MLP neurons of a small language model. Each row is named by its layer, matrix (up: input weights) and neuron, and shows model dimensions 64-191. Each number is 128 + 32 x the weight over its row's rms, rounded and kept within 0 to 255. Numbers have three digits each.
After each neuron's rows, "fires on" lists the tokens most often at its 100 highest values on Wikipedia text that the model never trained on.

L8.up298:161135132080165107093117117112117188194148063143115130150133175147208128164120103146102107119084130174117151149146105125031163092138108087233094087078130104095127123116163138111092116207117097122140112177145085095124081144098118124122229090136151104139163136111090091077155140162112123084147159137117102062128202128142105109179099114113121121158134123098149124128145151142117198147098
fires on: "2", " in", "0", "pe"

L2.up268:158174161106095116116153075100165158157114176139110168124122114112137103120105100103119157129108169094122188155103202087190149131093170082141154159113099084065062125135172127131148072160142136110192126113119144128116151127089133133165127176102099137178137080127152123061151081131162191067097123132106165137143114143094140090094071139154123166152098136178131134138112075086109075138094
fires on: "g", "y", "e", " Apps", "-"

L2.up117:154135137163160142204114179130134125134141134119132140038146088107175172120118137132069187139193097160159145130105131103082133112107159143117151059115100172095133125122114146068128131128146131135149180140061152072157108114079146129152138089117164167074098151134149119075164193159120114130106138100121111169084164097144098097157135108143101115156120151089080107159120104089097136089157
fires on: "s", "t", "in", "d", "tern", "en"

L8.up135:087119069192117119121141054126138116167165136188131096169158133055162136144087071175112152095136070126141132160090135099138155147136163122172132117098136061113110166117131095164136135134148072055149133143178194182065142151100123102126125111102104127126134165148140122099134108129120152134066180178055094119145134104071182084069139119108119125119131139067086163145097133160095194150107
fires on: "0", "ces", " Episode", "9", "7"

L5.up522:137132158163123125073142118130164189171165094169138169094142117125163146132157105164064140131159112119083102136125125132130120170071095022123120140107115163144151134083107130136160148139157058177153140205140108139181165060123116134087142118185152169120115131131149144092104148138137095082118116176130115079097143176087136075071117067105133143173100140088148096142099175096102133120145
fires on: "'", "1", "in", "-", "y", "ome"

L5.up738:112209106123115147149124106101143096120105127169117082160087093137140162142135119174152114160156132170053095084125195157136147094094095133160150095099113105137138106131143143103165140117124127091133137125033125138125171186146174171131098115124106186185128110089096180120147173147099117115144136119120149184179137132171140142110101158180129087091124106205098128119138070154138079124133
fires on: " ", "-", "."

L5.up168:127094152134121085130107136149171176159138155125164093135194110125166073143141128107083138117186158142163122143087123096125110140190167144155059144160121118133123181070122102114121062128114119104095132214118095148126089148130063137108107145149146135108107116102095115107189102157162092153102124132068130074054159160116099089167120085164072161170117114133166082171103144175195179101130
fires on: "0", "ci", "2", "tor", "3", "com"

L4.up267:110169122120111182158136098154119127100101117104101131117126172098136141137079104209109149131136134146155132158129132121071104094153138120144124127212125160064085081119109133165166105126117114147104154134172113121080165164174119116154078138111062112119154187162148134104151166120154202136115133147122145102129113076132151107119057125129125135100137085169171167148075138081095083174133
fires on: "e", "s", ".", " Died", "er"

L2.up349:147122100200121176095095128173060155161102125151173092137107094162139156149160191096159137130134090109105102126093114117107135139153095104102137081073144058136212108117181151096118107147140061202158110084071149117104157211127127114093139148122146162129161136121148083109139150202127135123117122109168106163048150120086075159144154096126145137103063153192192155113148165142164173161097
fires on: ".", "th", "1", "re", " of"

L2.up376:156141083113149131151150109101111141119136139093126145098153123162145125136162172140090157154162080091151100107188162101120135123147097155104143143125081136099179143133134111125077063142171154160132164153100100053125085128110106153129139153161150175131127158171128054053115147130071143146075136048164128132085068149105084200132134102113090203088108161113074146164104111193097159156150
fires on: "re", "en", "e", "t", "con", "ron"

L5.up78:171105100146182158186140131080129120183083092151129131147112154117152144076061091143164119141160089149065160163161103129136188135081090096164177111113116142089172172160122170205122086111068129066093155110119121128152107126142149090143111131112093123087090092121118130079128111101144100132111081108162094111139165125126105151054077170083055097153124163152141122081095165147144157115097
fires on: "2", "in"

L5.up472:135164113137173092139104125164120160141099106115120154090205118170102135100068132110114121113112140156132140131140122044148137122120154121139101184176114121120126056104127121159137074088239114110130113108097142115154127098110134135121121158104135172137148106097104133136134102132113250138138141108140149086144211147163175149141127134166117158207105170136077159082089142125103150155138
fires on: "y", "ry", "ing", "e", "se"

L4.up253:169102082123098086104124107069115140125129112113082161169105093122093205101099175135130144157128131142170133143122193089127136129087068149108157104162136126143116183079173180084106182177122097068145066099162152142072160058109155155120109183174185152165106181124110082144151116079148166089152136107143163131145143154134130075129150101126125093146124178157137148149109112048100129104140
fires on: "ing", " and", "==", "ho", "i"

L2.up527:136141162154131112076133137125110161081121170157108153067153140099149116112134151147141163121065140188138131098182112159124176110121084137126111148091125138088132123138178085116179170103123108175100142193080057100113109177132125156128122116107102113119150145144142116069146088092151154104148164120141115126117168147173152111137104094154065154119159134102094191120129058066205062135095
fires on: " Ko", " Bre", "ro", "Br", "Bo", "phe"

L5.up132:124159102156138147131169123125115123106146078135127087176102172103111128106153101131100136133184134200081143078112123140148192119135067125107088049119130166152157086188135105083058136113136097105124156117099098137145145185129116205084116126127154142172084112146101152123121153157189181112156163128121072125102142125145120161039146130117199098150200130155181154153054103177161133100069
fires on: "-", "ra", "N", "ma", "hi"

L4.up733:134157116169149139150137094109113158165111134145089157061161115125103124160113146172120104130177104107093061147126186140058113082132099100137171113123067073116148201171127131097129157115155068136093102117111163054114148147161099126107196190113177109124142153096103078084111109139081130167151149093135111163088149128110110170098131113177134116198089162102106087153121074146177136106123
fires on: " as", " USA", " of", "1", " AUS", "2"

L2.up378:156187105159204163141103111181138131145102096185091151172100099177138067127130165139123158121142108168148104129199108108086079152147140100087096115138169087121121104153109140104143152114207101084054179139111142128179135144118123127136150143086153132139103103125141159163088185134138092183159129075132053085098132128187125119137089141194115162124128111178080144120104132105186138115111
fires on: "y", "ry", "ly", "ty", " sister", " Kingdom"

L4.up230:159119158139116214091093119182118081149119161163113095108181154099121154071099094087099146089086155194100139050182139111090169087101115068131148117094133150130101127158151160123137159102111135089174114080056089162111164130177160146169131163123155145110105172124097196143126193155110094117133106160149153121110132101102127180145114130178126164113087100163144096093162151120209117184105
fires on: ".", "com", "te", "ran"

L8.up221:182116171152132134150165094137139207119134127151195174096089151098155107107121133120103147149123123183124138112147158142110081134082125115137168140157185097124111129104142126157103095137116121149082120094132063169122116114126151132112133147184080075086072145118128118155095121119150128162158090062181062060133119125068114126066131163078127104104106100108120158098107130056145113081129
fires on: "s", " games", " hours", " September", "in"

L2.up145:114105086125129127155128104155137152167081148123130181123180094124165138094079118119124124179101173090147217158145180088145141081119135065154148106121115097123159156095125123138151057106129124106123078118138132185183127139157163135175157126083110111128152120128152074109104115146128129091122089084130130103111105170044144094124111126047130172144110097099081126169159088057172112144114
fires on: "ly", "ish", "op", " rating", "ri", "g"

L9.up455:083172108135134141134083172210092169145148127118059132113125098140087116077154189103111241102097170119104149101076124098108176135132152109134159137122129140201085173164098133134166134132115184187126131121116143230110150162068087169164081171130091117108075135148143138106144126127125153134119129130104098106110108194082110138156137138151099103068143121121113086115135135127150120122128
fires on: " |", " had", " of", "1"

L2.up221:110137135117143198140109089126047141129081171035178094135112140065170161165081140118104159180147079073146173158084129157133116124092181174124134131131126197126143143085103114082113133117110096177116126105145110128153121153130127100176193126129151126132086179167156095105081074126103126101119141203117151140158134112095063138157120130142140142143086157103121101197142107131109131093157
fires on: "man"

L5.up698:127153137058147147104146106148132081134090126134153155136125130185095112136130118141122177156113101177149099184150143074143079132116057151106132132166164104104173146116087112072122090096145166007179177131081138085107144086104147135126148135174151091138148084093164118129109154117115054082161196102093069145107130154124114124086089110178125109114112159106128165187140136140147086139092
fires on: ".", "5", "7"

L8.up38:106164173103132142137159142086217121154108090099123202160192126105175104150092136130134096059109040163131096054127149187075182111109103131114113096090111134119166151111088102079113126120109185144137113181146095092082103109149150115191109121125169089165140175097070142135086090153131124158122109125135182131141148092082108089180159171136099168117137155092102167108137131128075116088133
fires on: ",", " can", " is", "go", " was", " would"

L5.up563:122181114087118133138092113138133106115138092139103148136129101140104120073142136134094155159088077140198133153145145124095120200176103090097093101175175167140092182085177113102167153084076177142082099078158089135116153086147089168150111062127095147140115134078133131120166166125111116116112196133132087077178152172162149142162143082147119105080161103171189137136143155131163104147159
fires on: "==", " |", " ", ".", "\n", "==="

L5.up123:102104075094098181141115122115125123138066145149120159110111137190160162153092152113130127128103139108150181207099198129111190136135129122134076134138093139115141190108215128138143140084175130145158141157149050118132174112121110141161146054139148141139062163138152123069147096142174060147158109105095167122139125100100049115115161089139163157105116124111101120154151121136159076157117
fires on: " by", "er", " also", "ly", "man", "s"

L8.up7:055108125092130144104157130123141191110138117146109113129154170132189168142126092091197201117121126143112158109088074116111131160061126087117152079183107147130093092123160099123111175113176123120121198106097164149137167153166127114124138148173144122126176094134076152067118145104053078125109188201131111130166128114130165132116123145119159129128143143132156143133155087135123152146102
fires on: "%", "0", "7", ".", "6", "3"

L5.up253:154172129116140142139079146121163108116135064170098127148127102143152095170123148109144121155077093110196210202154164109115106176111087151103120103118126173137114101120164175187170198114089161148124077107124127094132102092169100132105132151088209125183118078055143152142176085137122071072145188158136070111096105099139128129134152087170208100167151089061116116148127129159152059122069
fires on: "\n", " |", " on", "4"

L2.up330:117119172127109095128174162111088179125125135122155094149085176179102129188149062128139191107165165162062135126092172115113078100187083093082163135124127097118104080125137118109107133128188069094152094152147135093141147130194134113141089122169129128120168093082112128133173097178135086121137144137139120176103091112127094106108156077096135165164111106168113131178095139113125186182114
fires on: " B", " /", "que", "il", " Apps", " city"

L9.up299:146158110085068124080121160121149086178154127171149112066139174197082135093139146129094176155136088111097167111092133063104146171134068118118159095120115119174058156178099093154104093073110167096161168098164120168129119140140118156166163162127103140110137163150132127133123141134151168130158146098101099074048105130021091109133109134146150106089179107162141134107129165165126122136149
fires on: " |", "N", " of", "R"

L5.up682:158103154131077083105176170134172207212154126174190101093096127072140090114137040119137114099164165115124110157124154153153151090134114123107172052119109137094126128121110095155114114179127139137155102167110151189146144128137111118119170178065187104139099131153124121043129088101096101143137160094122086127136127098192136096086099084073184123140127142114111128111133130117157132108116
fires on: ".", "lam", " with", " as", " to"

L9.up547:090090096161098172069120106162093169073118130108099147150198147211148123101124140132143144134091189186109155143130166120143150126117146155096129109168149029145121118050133169110089128146138109106102202114172139092136143129173083102133089136183171154150121149135137097102077160151115047058079163144106091129099129146146145187186094112140139115143101123100099135124151076150136131172141
fires on: ".", "4", "8", "5", "3", " +"

L9.up309:087127167162107126146135088114117128098092099093088170133111119074120134116143117162078153067166131106149123159148129170134126105201073103166176082116145091145126121073142067138120077120133146113142116132151104139090188165118136133113149160140209155149116157122153115182198118168070129186133183153105060125084143100178140133082134073142126138108158156103127115191137143145084176121128
fires on: "0", "9", " an", " pro", "6"

L9.up596:109132115120149136171085100118073094156058100186102184127098128159174153158171123128090072158104124185171111158148143120098192097102144102126142133172084106118171088150149074082123183147116135051120070104073163147118137120159116147143106092183112111131126157082117155095149108171117103072153120112150104203173135125155141160098105129121133103158142134149109131134099087160107122113107
fires on: " ", " an"

L2.up636:127093169126101135042112125153112102131087137118149114115143121145108170106146172118097150123096071103156151144165128150152190113133053171172109132072156121121210151102115128079089127131078163118183072105170139184112172135168119163141149167195186124118107071138207141106196141060155108125178091138148121137120119060145147139144180134071140192105060167104138105132114129110126111106121
fires on: "ing", "ung", "i", "unk", "uk", " to"

L8.up529:143151136131140108132121185159109154113167141202066115139143116140116170138095148101102152112139053150165130129087153089158154159138095125144143096111099176166125113119145095134092146184127158057149095075166084196142147177148099094108073137126136137092152144178082165077156158121151098073133108108143133131165102046115102149166082105170144107088086170124162129104183107105151114152080
fires on: "S", " is", "te", "s"

L8.up102:151183133116128140160107115100086106127071089135099122139134172112136176145136156162090073136106146090134144140150179113086127113196137143118113114104097138137086109120175157097148151147096152120159146134132117096146150098244113103166156175165145138040126135048122130179187107160105120121076097130123130093104108124179137148135130073135150158141118078111178134161179131126127116153181
fires on: " S", " f", " D", " R", "F", " b"

L5.up601:125099152122053124172104134152147178092096114135094165212195184124146164105127161183149098100160142132078157123144138145160129180088105123071106138114102085143069156100214108091104106162118155116097130116126154182156139159156104095173078106077165158180144131126100093120138087121151082078149159072128125146117105108122124141134135132182144147044139137160142141173199103108099089097121
fires on: " is", "s", "n", "3"